MLP neurons of a small language model. Each row is named by its layer, matrix (up: input weights; down: output weights) and neuron, and shows model dimensions 608-703. Each number is 128 + 24 x the weight over its row's rms, rounded and kept within 0 to 255. Numbers have three digits each.
After each neuron's rows, "fires before" lists the tokens most often just after its 100 highest values on Wikipedia text that the model never trained on.

L2.up1394:122135102094157180118131107121149130079112125160134094117119142128105121157093138159078109151125146118119176115108193141138119123129130143127149166108126110148149099191120130144145159099158124109089112105149133093140124135106154134150141132154121155130133128149153108111091105098114114181
L2.down1394:105105153159100112128138126133173100149125154124120126129126116141151151092186129128129157169103152123122129115151133169161140141102128119131108148119105154114079123131131066139080140114106157106094116111163121137179135131131110113138106164150114131104141128164137117115083108142152141105
fires before: " |", ")", "N", ";", "E", "s"

L2.up1516:122095100099111192077167120183115157086125133151180139108164129123121151110150131109145132103132132120119123141106123115141163126133130151152110188132107076132083174118134128169138143134159146155121130163155141120120144118147141116096102120077073103110130153127109151104138138140145104172
L2.down1516:089134114116137094168094109105107116095152129114104154145134133160140135092162132169140121137092118148127115154143152109155090147141094124112140068168148136139159156121129112134121109120149132140085096098145134135109120106107108143127152113157149113104150109115113113134083144158105118137
fires before: "\n", " as", " -", " to", " (", " the"

L2.up2178:128162143097104135088167172130122123101068100174147176127100104131111145148110146176180160150170073156168128105137130128159160115119102102123113140133131108103104130171129141135153134133125124127156136096130107138127104160154090122100118120133130123107121146109188149132086115137131152097
L2.down2178:141113121157126142114142118138108128114116132107152074156131123145167121130105177143064125166097150164109153143134130123152127154110145133111132142106135131098126129127139147139173137151109113128136140109133095131082145112157165147103125169120097141107137075112099121091127109118121127129
fires before: " |", "\n", " 8"

L2.up1809:135146121131163124136169151145138178164095152108150142114115129164136153123108147143166104117132143092083108155130164139087116134120130103162135119120116130147124147142117138134135100125161141131158127135167119133139099112115155155102132108129099117157160111152155155145096144087127113146
L2.down1809:107169142123116111121102153121117130168156127126159085140142092119079190175151054128113132129101111119141181137111150144086107170145147107141125118130139134135120170159152073129118103121173112096126105119105103128144145097152154148138116115101113138113144111141102141157113130127083146097
fires before: " |", "+1"

L2.up232:151087119112165181148133166119121121132127102121109119145140164122119103108137142165105142115101148116087128093129095113101139096106135166148158163191101099108168162191162123133097118122121136137108141136120117114116110130114131102139101149152110139146096095106135164129162117146147099141
L2.down232:152112095125127162134127124149125106103119096144099123169109155129084152137127098118092106122139114128105172071105149127121120099133193110115086198131106112102122132157104154136116076145129081103155164129091128111119144121119139080127119154119125128098126159083131120111092139127171079140
fires before: " is", " were", " are", "N", "E"

L2.up1127:108090163111112144108128152142100146111120108128140118141117115142143166167114147159154146108125119119094089080144112148122123134134119137156104110151107129093151135189149119126136123121167150130135110119101125139155152148130154095136119148132076162109140117130144153151122058105184117111
L2.down1127:127133169160126135151177100128134102104110129133128130087146124124129135112093168161105101107115157128134106159093143128121139154139113110118127088123140122164144122117168170097174088138157110134116142169176104153111136103100149155137127139160165151127177122156125110139145120146128125121
fires before: " |", "\n", " 8", " 6"

L2.up2376:130123131121134127091138121105149126114129117153090113128123116139159133118129167123119133139126121093158115156101109121163112134097146105111113133150114122121146120144120119128120118101153121136143134126118154193129095169158165094098139193124116121124111173130092101131105103171095157183
L2.down2376:115153131165178089121165156146159125119118119143137128117108136108148135150148126089107137112093153132114168206149153153128121129153121160140104095090133159151121123129149161133148090144156141101134129140097126046142117139153129131118111174142164159118138132145185135136137142136122136133
fires before: "\n", "---|---|---|---|"

L2.up2437:093136095104053103121150087114136116150107133144115127083124120136180119142157143121144151117126123116109123151157115136077127152159090146174154155132126093138156132113091120157136115100195099122162142127118111133212110152118111153121165130135126157097125096147145083115132169114153106127
L2.down2437:177137088122110124144139094146102158163162096095101120116145129100124106138139165137121104123124134114143142105118138120154126162085098148105176074108100165179139114123126135125115140123117091113138099107162145123102121130050119111170085084146134138092146096136149162107113127155118154094
fires before: " |"

L2.up2574:152125125129152128086119153138164123115112142070107168140103171138136145131120141083184131138163096122127147143066109129135155111137160143130118128101082154152145117106130129148147149124110133103112068097154163156122093197130094099164134148151148118117143136122130121156153111157126139133
L2.down2574:133132101115108141144148138133077133134109142169129129113135177161112122102132155117128143159132153119104071135082177075118154110092116125137104141120118120197143123098160121088141156156081159137143124140127076121128140080118115119107145100106143129116116157135140099112151093107152151115
fires before: "s", "i"

L2.up2734:130124099089080115126144108146152165137095143128085102123147102147123104104142142088094168157161125122125201174125146153126128115155124141078174129149095114140105114168138144105133089103118142130174162154096133097141124136139125115155130166165132134148121103147142112125108146140152147087
L2.down2734:113105172110128117136078092110165114140183119139150115144120089128133135099104092115105164151121157127152145121140130111107129112163121098100112158115154187091170120137155180123130137144147152115123073132167108129161148127068102141113166110095156115173125114128102184105106129093089115097
fires before: " |", ",", ":", "==="

L2.up1504:117108120108099107125180136107139113117161117152126104172120136103119078124103159100118147119103109093132109093099137122112137142113117138178124170124193150094136090122117088124109157080133137142123144166082158137113093115107105130106126137111112129123134106112101106126159112163152130165
L2.down1504:145201125079189102135145135128154159191139140155125121107136133153111135111148139143096115123119111164150097156179139102075136133138135116098123118152164141132125113121176154159177163102105147134138141096128172115149131113131094170109114126141109105111112144120097132123124133084118097132
fires before: " |", ")"

L2.up578:145112110124130169130160120100180125083096143133082141160113142122112120116117096140128190121113152132093159110117133124135100123120170156114065157110113118119150115149125109123162103119140117137085111102112123096131132178161176109138145142136132152100142112127086122159166109154140154134
L2.down578:150088124140116099129148116083133150147107134112159121103137122099134171123136157130137107150143144135099113146139088139127097174179213140171160138162120131139165113135105116096132175121159100179137124100118108129100121133102105150169102168137141084099126113172123129132111126116172059157
fires before: " |", " of", " /", "–"

L2.up1190:126110119101156090107164165135130144147152115122106111148134095143181135139150148115124149137163100134153141107161159138075128149147086125104135139121172090130125135183111114109154123153108123157133113078108123084152142167115143124136119102173072086122166118149121151122131139099133151128
L2.down1190:136151143121133148096119119141103119119159149117174112093151132123120118147196124088152122126163089107084120135135137097135131131131103135102144125149132117126122093166107153139161155092168144128147139127157152127086109107139161139170114146150117146124101133149128134130129139144162135066
fires before: " |", " Go"

L2.up1312:123144113159121118178128153103106096122158159119144136111137096149132165103146117139156134095168137099083124114101117145128109098085104114115142111134134142146119179134144108141111086136138142119124146092143108156096126151127130129170132119107116120134110127076128134156132134113138128158
L2.down1312:116155135124123152156130099198112117140108136149102102103131138129097082145118132134098131111135128146131154121112124120097147147109115145078098161104177142080089131137147138133120124114115110171151095112087114116109131144118129114143173144118163090156125106155091108115142142139125141163
fires before: " |", " place", " first"

L2.up1975:101122139127088159102134119134134103100126092099143119105108136111147149116131133111098131111123124135123144097104149097133123127181111134115114110143102122114122179146153170109087116140151119146121139149133117108131137122122120126124093102126149087156111119156153117119186076138127116118
L2.down1975:124150175124125164158125149168139113137133139157079114128119127073103155151093121128176142181143154132159115119119137136158095145127094123136138072087182138106145159087150117157166128128155136090122093118127139134154148123147151102145096139112148110107103132106162111143104135132103132130
fires before: "---|---|---|---|", "\n", " in", " –", ".", " at"

L2.up139:119143117144164141107141092116172104125122155104138119092133139124162111109081095142205129133095128145116121091135112140104119164146158129125098157122097120174148127112111121124105125130109102152144138121157124103138194125098150103116113115155106124146094150115127104112154156100130144179
L2.down139:134126124104124137120100097092109118158139135112123150140133177111125141100099109092118100123145116145111127089086078145137103155116130137137147115135136145132178144130131102108124111129117124158155096130117132143151132151136136133111116104101136176101126129106105094185131128112103155136
fires before: " |", " m", " –", "km", "sq"

L2.up2133:144115126140153123095085141124157154142069153153085149108165089123103078153160109165096107147105139121096115099096138145144106087143112147126136120137095105119092129130130140165142093167116104112145128156154140139078159131130107132103137119108162126170144101132149111128120120106179127101
L2.down2133:143071107109137084139118108147160103141115104108151123129134149144133122133129129132133150135136121097143160122110137109153101168116124151096136131112115186072126120118113122110170138122124143156116163097127147110122173171167084134119132141098111109109109133138137157109161136145076169109
fires before: "\n", " it"

L2.up441:096179098131137139120170126167129161132143106131079112147151137147185136168148134132138155158122115112112130126081127158142175142086120139131130141137125156105144113146131107127099140127114131092163101161102122134121104107088159141116099118151156129138126124155131170104109066134082136148
L2.down441:119156123092110124112149119114104115127098106159146143128117123155113068150159127099141128109136130093136125131114150129137121114171114140098142128149119117145136104143137094134151095111135144175111130158103110145119123140097122126133133114143111141106146148121134120127165142068156096089
fires before: " |", "–2"

L2.up2036:141074137096154139109141151122144136135115161103097160132140108092119124125153180135149175132062095124109117113105134108134115133147152134133114138160148097158095127115155133102124101127153077149116102088131158108146151127164137137119106124138158103155124113123150121148140105133165141125
L2.down2036:128150133131131142124104100120131128146115150161095124083158131147085117126130116140135124111107158079103144151146150108117092144114099094167087177152094115129096127122141093166149139159100175150147158137090153144114151092205135111094102194115138080132150134096137106094116122100131166107
fires before: "\n", " 0", " (2)", " 1", " (0)", " 2"

L2.up264:137159151154140122144110110112099134107108146131159106121157166146151092144107130087147128124151085114117141076101091108117134111118117120133115123102131140130102155130077125106122143083144138139119093138146149143144108156152160143131159181118114129094127103146104163148145120116141154106
L2.down264:125212134109132134135111088182137106138148117126134144126126158174138116130124138151159136135140107117165119087065163094092108112102137163119134138108118102154137153097116140122122121131099168112146133128118125136142130144127122113082158158116146165108138085135108115161154107154112144134
fires before: "\n", " |", "|", " 4", " "

L2.up772:116133108172122164102117170151107118107078110089118123161181138146115154132087156141118122155127145182104104121161105124142120111104118113104118126164101112110142153133116119122118121136149169153114149169132108144103127150123132158096107137119106133146138124129101142081075170074121151086
L2.down772:078116115084140149152107114125123189097091131147169192116119148138093116147116137114165126115125082100086142125093141153136127112123143132106171132172105105109113092140128133124171139077100120110155118117096076138129137151075096131087095157111130181117160151122118156116158151140135114170
fires before: " |", "'", " of", ")"

L2.up541:104122144122144172102160117140087117116130104126160112128130134111151162127122133152115112139132128159166188135126163166096131181153120121165141141126105106130067118155142102097122114127129113119143200107115110133125113152193105115105095124119123117144115126141143134145122149101088171105
L2.down541:159134142109110146122113123123102167148078109094174076144133111093148113137086113141126145134136134144122151137118127096149156097121128150088132118134113139118126145118119142199127180132121089078162113088179127150096102111168149145151170130159142166110128118145108132119129131128111131128
fires before: " |", "\n"